config.toml
d_mlp = 832
activation = "swiglu"
norm_place = "pre"
norm_eps = 1e-05
positions = "rope"
rope_fraction = 1.0
bias = "none"
init = "uniform"
init_std_qkv = 0.0168
decay_shape = "pow"
batch_tokens = [65536, 131072, 262144]
doc_mask = true
MLP neurons of a small language model. Each row is named by its layer, matrix (down: output weights) and neuron, and shows model dimensions 224-319. Each number is 128 + 32 x the weight over its row's rms, rounded and kept within 0 to 255. Numbers have three digits each. A neuron's up and down rows have the sign that makes its largest values positive.
After each neuron's rows, "fires before" lists the tokens most often just after its 100 highest values on Wikipedia text that the model never trained on.

L3.down180:129080163147090103129165142182145138164089088090148136125130145108105088073107105124158153105094120134079132183086138148176100130131103074148176140075152105150099092214136090095148191110155173106162132140140128122187108093138130140080140088137076086129176090146048158179118124124094089095
fires before: ".", "w"

L6.down554:118088116118104190135112130164168085123184166113114111161144137131070158188119161064108164128126122201109217138168102120126098150139156107179129207163102103115163152145099113127162116154090113082122122164123143195144167120170121114124132084179175082139112150113129093085077109137127137109
fires before: " the", " a", " him", " an", " The", " "

L6.down739:091138138128101089194093146151142084123088142097110194166123101167160191125137175177172146045122155168145114119123092125157184096072155076154127105119112133185157098135111110185112158127131157108120070115127157157185145152118109163163178124160161173081080136181082157148098115090159061133
fires before: "y", "ist", "al", "ies", "ic"

L6.down517:181192138136145129097118146147120149182133079112126107124125173100154102094137127141163116139153087144149185117131137137175114144136110125186090120129122162139105078135173063124108132101139089091149104169159075072074128152077172127106101136166130126162185137128188164121070121140095134131
fires before: "s", " |", " of", " ", "ly", " to"

L6.down825:152130118101095149105117138066138101166136061117155135138153145165125158139144144109070170089182129151190129127128088131137140112141163137198127155115179086139147134118109080152164130152055130130178134117135092130114162131153142144141153141158017105119071115164138105134135124145086132164
fires before: "ed", "e", "ing", "es"

L5.down314:136115081130156143110209116134141115138066115101144133141089131122160149136093152143107093131073133120148088109151171158131141186089065148053058068063111118184075128158091092139107211106106150129142142116125180079104152069141087133133126124156119103168122098116100140163158181085150169126
fires before: "ic", "r", "y", "o", "ure", "us"

L6.down75:110066051158130140153148123150093118148144162118115160100176059104148121137133161120112176104161109155126156136183094127154082193148130155156124164133149150122157092067151158116087132140157196079121136187064099085168142131103111191182104183115125094115126104137076105098099129133102144142
fires before: " the", " other", " "

L6.down646:149132145185092133075124105156090139153142100110146119111121046208145109132079098186112081092111151068099083120162097089180145117168107186205096187138164095075141148131147159203102205139121132085117142089146165101118110113104159119075136171120053138091121146064156167101129109082138088134
fires before: "y", "ed", "e", "ing", "ies", "es"

L6.down821:169107084137106104144108112138085141151112128118136104108063063123148129113114126167173086116183149149173078131120119121149135185126165099210080166137086088085145124066079135119141111046129121128098147191130051101162161156171124142125127153126093145108127118128137149058141101126162092123
fires before: "s", "es", " |", "am", "mp", "on"

L5.down500:145124088107044113100154068113103105137118145137070071149109147088141085089129137067063155129131118095147145113163146115153131093094130141129120118116126157168155128171122122122140135130166176170195149104104053106136118117174147139123134130131113110188106144187099182123142146167166118124
fires before: "s", "ct", "ction"

L6.down675:098143131132117102092135112140091140149135090112076136068169160083128053096087134073119085118069152178141154150143122112117098160102048104099180120171094128118104155138155155098130176147109120087146136174145114135086126156086107107159118131114165144115114134170054148101117080194084108194
fires before: "s", "se", "t", "age", "leg", "ch"

L6.down683:076122110071174095167147169144160137093104158102150115129143104139142126131139163101131182145132106148141081104130090138141130140120179147050126109121084081176104142105121107135175146156121154053095127138122126114150121126115119159172151101148106151060142146144170144137161064144132143130
fires before: "s", "un", "ic", "ke", "al"

L6.down269:101146085191125066125154088137132187093180114150165125132160126088147124130144115108083114107116175116176126110138167089104101104136128125067082150140123146159175095143128106205122144209100156157136113108196121072095139098130123105104150091193117109120193112113170145093101156111066122163
fires before: "er", "g", "ed", "es", "ing"

L6.down721:109082161113155168153106174160105174151161084077104065174157094154129126148071147132157148219146088061197192122133155184092067092079081094121153127121087109142162096070109161115123133094149049119168114150132136068134091172126136138125158103131102107125138104081163124161108099119123110168
fires before: "s", "d", "rt", "re", "ment"

L6.down286:105158116186138109098124118133157119144160090172133127175124111114119131095131115157154102065137152120176141128123144184120125095102132123183108117161108010086181154073111045052081086107097124084119113105138178130108090138225173135075132114139183131105118141129106135087115150163148166095
fires before: "et", "ri", "o", "or", "ide"

L6.down441:125171160150115064102105106094133181141082110114085127139163131141130100076138105086070128122181118182103177174122133141113140088136168110218132126088099146132120114172118145083108156088139123100057146109124133129110094077079209141148114136146072107120063103178069122116149101206097138143
fires before: "ally", "al", "ate", "tion", "ated", "ating"

L5.down429:100117130119116099131106159116128154145089121128083123126162139089130091208152156103161158131130148127129123163137104103162177141169093083205137092126148118146131079113118120156098124119165083121146153097166047054097120117100159059120159160140134125157150136163129071155120163113181130170
fires before: "n", "ba", "ation"

L6.down19:136171099220109108092179100156112149126098143101132155119097116127153118116148085135167073147173148116146157133160127060108099125071076171162134100116142177202135125180181133143097130157099164140099118132169114060182100092087171165156064097140098124151119174124086178146110138098096165134
fires before: "y", "i", "ver"

L6.down714:151108171142137113146114122115106106133093154107181112176095132185139096123155150124112149113075092125123157119111135128134112111097144135093130131091135138101181052183128141096087196166136182102134086115119113123134139116098165102128128131154179144134127128150157112154101060088175106192
fires before: "s", "d", "x", "und", "ner"

L5.down826:147154178145143107088093139068083125094109166114157185138109117176137191136140094162152143096138190128174167108141159120110178145108135149203165169122149123120111114120154123095158115130164138135141122100151138135087156085128178123135164140160133125128076149166096114111149156095088109167
fires before: "ed", "e", "t", "er", "ing"

L6.down166:120134109222158153075191134139074139169168140148142099121123127059132104073074150065049108119104202093099126180206186100129122100139120108087110180135112190136183081143106113099149139177116146124127109183152133098087175116068155069136174133153161166123186073147137115133080101121168108111
fires before: "or", "ion", "ive", "s", "ing", "ed"

L3.down425:184123145086106177103157171180133064121096113133111096124156101066119121084183157166086142158094117097095127117078118177124095167138147142063155121154105167107138108106095052117134139150122168140173162146119145120126128163120148114143121122181130192147155147127101156057209069118125184120
fires before: "s", "or", "ia", "po", "sh"

L5.down389:127154123086135115118086186113083106133136117131100210184124041152065122119156083105071125039108077133126149175133061098094140145081104010196113144159162137071119111145133117176130096145092140113134189144170118125122143083108174099153109119159097157129149095166148148102152176141136121163
fires before: "al", "ally", "f", "les"

L3.down819:104113113096090144094126147127152057115161115109098103130139106139166085159148151194096133112072124103080137121182164105124148172124065151180128143077144122116116149148120126132160139145115094131116168136091252150145139124086072121112150150160058106096108115147079154152116056165121160136
fires before: " |", ".", " p"

L6.down325:063132160127110115129120125145182195151129091098205086108172147144137093104082114122126155167122100133112147070120100141186208098127138151108162132155144122102170190094169109135110124059131172145094133070144104133143105078108154140194136165110141129159128079110130118128096122116151140180
fires before: "\n", "ry", "s", "ic", "e", "d"

L5.down432:108152075104070105159190109063119163153143085147175100136116103140122148074177119122123123109112085209165079137154100172135173136091144129160137138096151128111157096132141166170135126125164134126137172160143091129100090127094085141148117107117091069094173114109057177130185129168160132093
fires before: "ed", "ing", "s", "ment", "able"

L3.down212:150105132191108118148134181087120126142084093095128088149121131159108065119111086117083135144172108105099209086207117089176120083137122135106151182087108139121140136116115112120084159115078156116193190179068144097107139074076101184119102195128114143176164163174098125150089153186109116115
fires before: "s", "ed", "co", "en", "es", "tic"

L3.down744:098149157170145130190139123138133143183126132114157085114071131122103144096137140061092119106077132173107164079141184155187090127119132170187111166110060150134151134121146180098170156108144022078160143144160147137081103119092130189134137116092140099106201101133125116111179081119157112144
fires before: ",", " |", " –"

L5.down15:099129081162120088114133136121109164096128066122094125108140126149085172150149152100154153156069117113138107169111098172100145128101162138202164131121107096134141160114050096099110091114122075163164130119139170105140123129128180086160112134137126149153143102068165143136180130121132066149
fires before: "t", "ate", "d", "ation", "tri"

L5.down221:154061129140109164172074123075105085100086116067114092105155121138153123153124100091138127130120087113061143159106175177144116158106109122079111142111191118114134138103159142095151154087125131123179098086105114139133054134145053148149129106151078145115132134155057116103089177159102145109
fires before: "ct", "s", "u", "bu", "t", "ction"

L6.down720:119160140100115149138148067126142108053134076105130115171138093153176155143113143098112078156123144118149123060177097173150191107084050120139134117056174167066147103066155130203115167116168114083162140135113111134089126065155123141120107176116089085115201086149078100072152142088115046083
fires before: "\n", "-", " |"

L3.down788:167126105123095137142169093130096081111103080085138112107102092085147101149172116123144058119108084172142157085114099105146155105158146101255122131134158160099159105160150139148145092139156166132114072117161084097103111168106095134166080189150061156149118124120103097126174118111143158159
fires before: ".", ",", "–", "–1", ")"

L5.down780:153160146106202143151083130129130129137097144147085157087165186133127083102127123155129139159086076167138117115118096116143112141103076130037093128154128158114072144120183146165124173125119095082154160176171124114131155121117098159115111204093133136096110073109141072134166116209175129121
fires before: "s", "ci", "ad", " medal", ".", "te"

L5.down689:118171109105160112175134115159156134143102207127091113083129154101127153101113126124133125174150175150099151094134048199145107151190105119049216067151149139149089177103190190133116097080142134147159105139153126179157144112162120182170146138204145170148116087146033112184152113156101127181
fires before: "s", ",", " in", " of", "it", "."

L5.down589:166094175197120086126140117127104169138063181108137158057084129092150132146135121119128144150130121148103090157216085153138115105106160182039091105129154110114091113134078157127147104171177085112139186135089077077147121086120095123120178176094136131150116094108091118122176157128175115145
fires before: "\n", " ", "-", " was", " is"

L6.down88:121078146161126168112131188128095126134136132140123105114134182174098084129144106147101110069111158107150131131075137103167094083192152084107182137123112122186140084123109085150128152097142168141184136118106131113096115120119165156142102162081162164101133080187150172132150161111146147198
fires before: ".", "s", "e", "que", "ir"

L5.down751:118139106169104118172088090075104145097144141083112117114147109191066100143098154149136171170171117117161151118095144162085164155112118113193140171146159143134147182101112190061140106109153124106180175136138120177113094169099142114161139191109058097159169157086117151106112113101131077169
fires before: "y", "us", "s", "u", " of", "ian"

L6.down436:138117153154080117189153158084128111157116155102155088118112151139101051245060124104107153140132185100127216126170123101110149037153076173055130153113102093106134148146153120078096127100127180133131155172104134165076115138035136146145102162133088055109127133140118078126124101088119141127
fires before: "son", "s", "d", "C"

L6.down631:122149184100129172123107086111171179117138142165118130139114133129111154130147150170113097084116090077085133152162129124149127093094119143200153147064132116148081099128117094130067160147108136140180121103140177157100147057108199127162144077088132141096093108125132068159097158111114210067
fires before: "y", "ic", "ing", "i", "t", "ed"

L3.down608:110087131130160118120162091112145121099141159115186122157070144184115133100120096088067137175092156154124138157169122175131134085104100163209124124080180105129119101126098090069150176111139098130081127107124137122116113134171215133100163088091094144115079110100098091170122108160133112176
fires before: "s", "d", "ro"

L6.down229:096109167135115117098128133121145102123085087102101154085093031134085159143117128158172090144177048172148137139100147177104149145080113167238205119105170068127106183153114088165099097060168124164077140127111110147138130102142157133166126135117114137144105119075155175124185177173151142174
fires before: ",", ".", " and", " of", " to", " in"

L3.down500:143141092161083106155138071070136062114157102134204123123138127173132157115164170160181149082149158146108104138092104184132121099104157128146131113196135134129149142101122167069198142079160125094149214168161127107049067063111044112126119097196060131161229113146120154083106098168086117122
fires before: "er", "r", "N", "ed", "ing", "ers"

L6.down145:137176145086155140102112050055122170166151109131106090078102070134148105124104141135132132113130122109116088080087153102112152150113138154108075142140164195032130114106122145095133122127166051083113082160187145163186114144088120081117114139154138186184117120117115115180096103165101082139
fires before: "\n", "|"

L5.down720:150202104103134072146131081106181155146149156120103136115097082112122125156137142093109105110097087109101137145170119139126136116126048094121117113108117096203080159133082145141095154095040152112108139103138180060148127088096084127132140114093000149100145156142087053101173187156094098135
fires before: "al", "ation", "ate", "ing", "ated"

L3.down106:151051129154137143153137146103099099179092064102108114149102087095077146121063158093127163150126128105114094111173118148130142119151151127124126197140092095184151122167085103129082139125085175176189144166112174122092139108088171132146166089137088151148134117202098117126126139139108126122
fires before: "s", "tic", "ct", "sh", "ed", "ction"

L6.down14:139070157223092151110196137182098131130170077108192122117117153129063122119149096099101099078130136123124124151114196122152101136133202185198121117094118126102152084109128077087139110126136055148195116134112112086080150146169157117158162120114112094108123089117148120136111147150093105055
fires before: "s", "ed", "ing", "or", " of", "ion"

L6.down735:142155114153142121145115090132151158078134091126145107188169104133119145110155153113182147173132137121173188141150126083126126127142123167135111057130140172125150112126169121105101102173086154136102118142173176105122101147091173137117080168143127120113066160167106102096120154097114113116
fires before: "N", "A", "S", "F", "ian", "y"

L3.down202:120168139143118151160155169110075151146135110159212162143122099151117100146145088143115141114120145129156163156082098125101108156214154142080121094095181173148118099108147129139204101136156095085149149090153120127103042037100173125120129117128152178123142144096164134150060170131117056130
fires before: "ed", " that", "ing", "s", " by", "ut"

L6.down378:139141134181135076135171121116141159150157091155175129150084152112149156103178134097138157138094232115157142159126091146124140080093124126149172113118127116144099146175066128144144137129134109157120206136122168084161101151130140135118151107144121082159181174137131114124105113169173130135
fires before: "et", "al", "ance", "ard", "ing", "or"

L6.down374:091134144097194118118122075119188180123125119119123114101124073058076113161154130135132144138143095146083131106039127137103191129096077104145129194195175143131148157099171127139143124110139135085147113158125120124090110142115117130096075160126120170187108142111126141094125120166132142170
fires before: " |", ",", ".", " and", " ("

L6.down406:152113098131083122151114138080122125132124141144116144115087119118172134149159112123127175138181097180105174076101131144075070088078154153098158118129127128102120149117185131174091133138163132128089167085105058148132100149109098169136085115175108092091148127140115137138117102125097147137
fires before: " the", "st", " his", "el"

L3.down422:106109133159041127203133147132120170132138161158084102118192115119145097178046108126157156112119110131091131121135158124123105126126128155224119126163138099085149144094099126106134089094147089089161050165107177166164112127149107127132162104137058115150119153158126136131064137115173153106
fires before: "s", ",", "\n"

L3.down473:123198131057143135205086085146114097171115088121181050202151117178134118134132101107124178118138142070123167093113137164155113146099113112153085142122082124181177141112144095192169139107206171015122127128132162152110139117158147172083133108149089089107125206128113123102098151123165182138
fires before: "s", " of", "ic", "man", "d", " War"

L3.down480:107165127095163085129129119175139092145094147032121083161183137137145085108100117145103159139154121113080175134207148080166167093119089113150130106105156112065119139125173126128135131093186088155108103165105102142111118104113104128135107110105108166142156097110124122137124170159086150061
fires before: "\n"

L3.down152:134142152119166119125156135125152129153116131145132114104153150107158119143121115127128110101155124124132126124167096171110119137141110111000180111162138134124148132092080116138171106142143127135132114095159102137104112132127162152125129099152100106150154091140167149126134163132124137162
fires before: "\n", "-", "=="

L5.down542:189075101081130100155107154100170204095151125072127101125108087151163171151189169125103123122137087136110127101134090127121143163107141140140117149165192105142080113116185153103070143149120093086124161115118214157142111210137121131160136161157082128140113088135137155097174144148118153094
fires before: "ic", "y", "al", "et", "io", "an"

L3.down61:104055115143150177161144100180142111162109133141167150070093083085152116129071159074109095145135181173195129161145090139170131117101116140255084117137107126144114173136118095101106094128146067158184147135114145173104098109158156124116135101181138136207137149124155126147102187118105132135
fires before: ",", ".", " by", "–", " and", "–1"

L6.down532:072125092106117099110137134090121145141108122105199181187183067137108167182117086144089161099146167148118136119129123094109106161147167068183141142082095087081155144156148098100181158127132096098108092135175118151052093119139174064146215118133084124095104103067151088083146131155162060152
fires before: "ed", "ing", "es", "al", "ive", "ity"

L3.down290:148131102133146125126134150116098122125159188158138083129150108148110116127083102128157209145155161138107019118100141143123150104159144094255179087120133131115148171082086088101169117095121154080146158099156116108147081136171212108126093113172152160110172101131134156109106188143147172103
fires before: "c", "d", "x", "n", "s", "e"

L6.down12:119108101099166109143101163101107066146077107120127105071167123083109137170189131102147166088094149112096154127150135083102147154107109134211127158073125128147150108072159083089129148094141138121128132121170103125144204159113072147127130148127104102079128060114070134129151086141109132118
fires before: " the", " in", " a", " as", " for", " his"

L5.down442:148136153171126143136119133107141136111145111135137085132172145151089135157208131142176138134119084094103150107132095123128153101136164096244143108112138063111173121132082134124134170054153155072089145098154117129191070141108238169129164147184165128110098136082158151107111137104123144114
fires before: "li", "be", "la", "b", "ma"

L5.down413:110135133091149100138128111127109148181200114140137056111155101103226142155098170123136146106139140164123157177097058095147141118107086076234101151104129125174064091127179103053101151130167149100123160138117134117098192100073125116098142125124079155103142133183177113102119155110100071113
fires before: "ing", "ed", "ce", "er", "th", " "

L6.down368:112099104132181121146117126072139161123120131139132101116130088106135109102145150130129137135154171113211041074145157077090153170170085093192070117151111072129109054121126141163078134154160156175109121118091125152097094101115161074111152102136080111101139202139162199144153164114149160064
fires before: "ion", "ition", "ed", "ation", "ing", "it"

L6.down403:153092149144131111095133132108105168152128127116156072076104153161131118098169144164130087107096188099144122167077152143124164093097116073141205182164109070114111109152129126073115175103142162157136191132131141040121127123167111154173151161114108116154123154130127209135166088147126109129
fires before: "\n", "le", "ch", " ", "mp", "ach"

L3.down232:122120148076086063190160137151140104103138100092107125118102130181037154137147097117131109113138107138165119107148139131204131111131108097073185116154175128119093138186131144092141077177135083164147144055194098117121091125143156138134141126156158083077137097120111102123132148165145089152
fires before: "s", "t", "unt", "it", "able", "e"

L3.down587:136147100157162119116148134170136126156122196100130143137152123111117102133117189157121128100183095174089096166112170116120178101135149136128157125125126111168121158062119106135127100139164171166098088150142108089158100118043220084111054070123147092168093074122067105157148135128114140165
fires before: "te", "ce", "y", "tten", "er", "ting"

L6.down602:128112199094128111115116070145173116184128203152099148181079180128134132134158090082103116108100137135147177158126129107160096154166114137077149098094135110084144168139114113132146169124096159122111094092092120099173106178167103119104107124108111155145172123149088108135160083155110163101
fires before: "age", "y", "gh", "er", "ign"

L3.down816:149104115167132137132111118144125133125131124145129164062189141137070083125103125142094115106068126145104089134126100158146143205128159144179153142141099136105115153199154163142152124132158154100156093144156124131117140102162094123120146121110130165170129153099135182122144145166124077153
fires before: ".", ",", ")", "\n", " –", "–"

L5.down54:150108146141097135098084167135202070137101087123160084139116189144127095137096067063174092165136098083149135153086134172054105180121185098168104098126075117140136117163116150128144162087107068100136165139100134181138169085152124165161152143127153191130136106125188126086119106109077149121
fires before: "s", "st", "ad", "d", "on"

L3.down240:158110137162113094169149115107087059116179155119133120112117173151119137152127106129145141105146129088088042158112110136132179134153140095254107113154100102062151093111137146130122087096153164069118139114121146119147089144136192136168154143144085179071153135148110160104062139153188113148
fires before: "ki", "om", "k", "ko", "ha", "ä"

L5.down188:125145162069129146118127115111175123167178114136067158089097103109087113139118143121079198129160126088170082132146132102154137102145116099133119115147099111159125102104137118143094162152114115109150121099202150120150157144087188057186155137123124152187089135108128142121138152082178137120
fires before: "it", "or", "ig", "ed", " to", "ri"

L3.down768:094107079116089195109141108120085110152125183142130038116168117167138149107119101108107080189089089116139111049058153205143164108147078158146098134144098071117114132134061106169150099108157115139128113119108140142105131087126187120138123076194133183164117161119120108184122125073163141079
fires before: ")", ":", ",", "ation", "\n", "n"

L5.down796:137103141124179120135180090131088122151086162061117171117141134142125144145127145178111080091151136118116153105115182081138114097059097153214156166140126111123154121146154126184106070117176118116156128165145136086133109101140114080153141139126138184169066149131120175136179083067131162117
fires before: " 0", " 1", " 2", " 4", "\n", " "

L3.down253:150120110194145141159135089127114150107149176147115087145162095090123116150120141127159117159130113148173165124121132157152137124123101111179163162190087184105118140093130129055142091134127109015114160136156147120207122158121111118101153116193123180074131134126139144087108097106166119145
fires before: "u", "mp", "ma"

L3.down178:139155139137111144132096098112106110146107109098093113146093148113159172108144153091102106083107120134115166136122159112136105116167078093255108054089169168092152124141164154139140104113074165100103136159091087134144167123104153099109157136165129082121126121147093140100109115112156132207
fires before: " |", ".", "th"

L3.down319:131106090143153177086129048155155098108128150139140105135087132166170127112119145162171127133136098044132191070109080051145161162114132131108112119135174111063130093095102150113139105134133124154091167159178105146180175115081107166148119109098150099155099150122096125193143124102162121145
fires before: "s", " "

L3.down39:173155127175141137109130123133098092112188109175120131182104102145096125135172162143172130146134110114133107129120140124103105151152114153255130115145123122128111114130126103133164110113145127095132164114109071113140143170134126156151100135129159143138120145106129142112076156176164172142
fires before: "u", "N", "G", "C", "E", "ed"

L5.down502:104129138112110191151102165133162151137091130107105191132163065135089144112086183089136131099123058174042138174130144156163150124090109103172115109056136106100110153192127105157092147087143107162104134132190115148093127156103222075141097170105127120092094107080166073086086076174113138135
fires before: "s", "le", "ur", "ly", "er", "t"

L5.down214:150068088152077122139170110125182114131155104145095166128136128131099064128073102106142185166106062149129191120108128102103115121121146137131071061153094116122095107090114122156129117139125145110144154147141042083185156144088099186106115093146100122149162171154092163113210126136106104168
fires before: "ct", "ction", "s", "um", "ce"

L3.down597:149113131146122118169108163151141154116142149142122119219121140142134176071143165137145075156134073160099115140096131076155107117136125113120166072068107132136165076144120085179128156142094168129123093111132103129129059147137144130108134106177144056152135092146067117138181158198114202144
fires before: " |", " of", "ary", "ment", "s", "."

L5.down746:152114139090129185115131156104058171163128171133183147070137108142107138123149157140088208130140176092122105116112064167054119121106136122057149156153137191146132114145155116095101114114129115147148134076189141122138122085119116180110140100135100144096127122106196192101177168149122136138
fires before: "et", "al", "ia", "d", "e", "ized"

L6.down499:125130086099164145219176134121173136195203186125119132153109131055112117109161114093169089110117130167150133164128152125145110094125149154147119163138153170115116084102109127100105089122131137146149106178124097097130159129086173162098177150107192162137145120091154130163129223072128130092
fires before: "s"

L3.down125:146098133144104161140046064178118096169147109103109116124101122105101118100167171167145173138066135110114085104157085103133134151142122116210106134126177151099129138119117149164124105109166161083143133186082171081088158128143155145093092170205124124131097103095075114104194157103157174156
fires before: "s", "ed", "ation", ")", "ment"

L6.down250:106078122135117078136169083143172053157151142114103129162110136076141103088126153116134180128140091161133162142122142107061166120150091117018118186137127185141136140116122100116153185131123082114124140168113101224127136113124119079121151130183109094137102116114088169146060151143202080093
fires before: "\n", ":"

L5.down607:126113092142150146100170104092115083123148173129119105165131136099134124111144137122124166085171152114127009162144166064111162102127149070201122074146137159111170094078149117114131087173120076061156154185145124169115057149152122136137173170161071112141122114129108069091090122154179188082
fires before: "on", "ing", "mon", "ron", "or", "om"

L5.down711:158084056097101171110154134057125113133153168137077167136150112157107093094140139060073112112137136131131190083087105122157047123147122138119113167111131119130148130071102116165193091186109155103135107144085194112103161129072145150199130104113139177075106134150162123148162071186113088201
fires before: " the", "on", "land", " |"

L6.down155:163100101142138126090105140111091130146121089108145106139119159167131160127149113142116134089166106165129170104133075105123141142036136098241163154109144145118156107134084101209137179095087155101097160134120127120086132212080140124110176116168086081125181196136181156167147127174136127167
fires before: "ed", "ing", "e", "ment", "ations", "es"

L5.down459:090159135160097071114131123119136148120068137057141127091136144147124124116081174100133063141065134133087190054089147137168136133127087118158109118115151148116156168122144100139167091057140105112118118075065159127136135159111168120148148135147076124111098099077059113122187139129143147125
fires before: "al", "an", "n", "d", "land", "c"

L5.down462:123106166135088042058158125165146123118168175100117106143170138094090107128114106167079175123165096128112079155127150160146110154148134147166128123149152160104147120087141147096157075128117166060086146154169163101128101116164157071169084126150176101173146193146102105126180084126136114121
fires before: "se", "e", ":", "s", "ja", "ber"

L3.down830:115143151080059130101171120165157117134123062182134098090143151114118101064143172112118118164093184103127176127147162091112072151114129164233109171150143101121148164169108091108200146110158162157143108163088135125080136128123219215104148147108166116074137106137112065171119136134141109153
fires before: "s", "end", "e", "ed", "ar"

L5.down82:116110090125056124127216127131119095110147149162095043096150173129112078124083134122118105113150120082117101174148110128183091134132111121128152117182144156163131116087076100088155132130117169109133136159123126091169079177143142119127146131154130103137169155115086103132074140170142182168
fires before: "s", " S"

L3.down653:176103160178104144144129100139094145118123142103099148122117132083147102087115149147180139138173188132115140111063129157117089136143164148188117109101140176101127125126177107110171100103177070122133139133097149158157068116132007104115113110201115121129094142101160155160145126167136134157
fires before: ",", " |", ".", "\n", " and"

L5.down195:133114118120114155170125142107139124127152091147071141150108172122138106120156160111164101164085149160157141122147121158085118079128108054132113117151145135156125120187160100177176133145105156106157149157220171119109135092098188079153121119113194079143151111156143086047118166122126178143
fires before: "s", "en", "ap", "b", "at"

L5.down220:090079092133132122087136137122160188110122115100143149112126089079175101173123115100147094116129096142102177185162115147155107122137138107140115092152163178113082150131125176146120083131188085154132127147093154155133170090120075111151142133176150177134147107090132116113186194118167136115
fires before: "\n"

L6.down297:144156175121138128126126160117070071162151161162174091129121140136109106121123170188125108116160130148140155056090061129127121061151119171182100178136125115111161158146104063164152116106095109128107161110099133149093171076143175083167072164183088134148101122081136107083106110159110136189
fires before: "e", "ed", ":", "tion"

L6.down681:140144134157106098092074131093128097090123077208100126121144138069142083104136148110114127156122145152128193091008124081156072126153138173123158104113063190157163099093099170073130141149109188127131113151139140126101114088139201147170121109184115161155130105117144083113148148094154150107
fires before: "t", "k", "th", "s", "e", "er"

L3.down625:124104091151134138104127141142120120158135094093096188124155162094127153128120121123079103148116181107138159113113118127120156168133076114255139090097117150100121151124139122150144165107118156167176144168120156122089179115127104121127107127206045174153117145091111146133093170100146159081
fires before: " |", "%", " "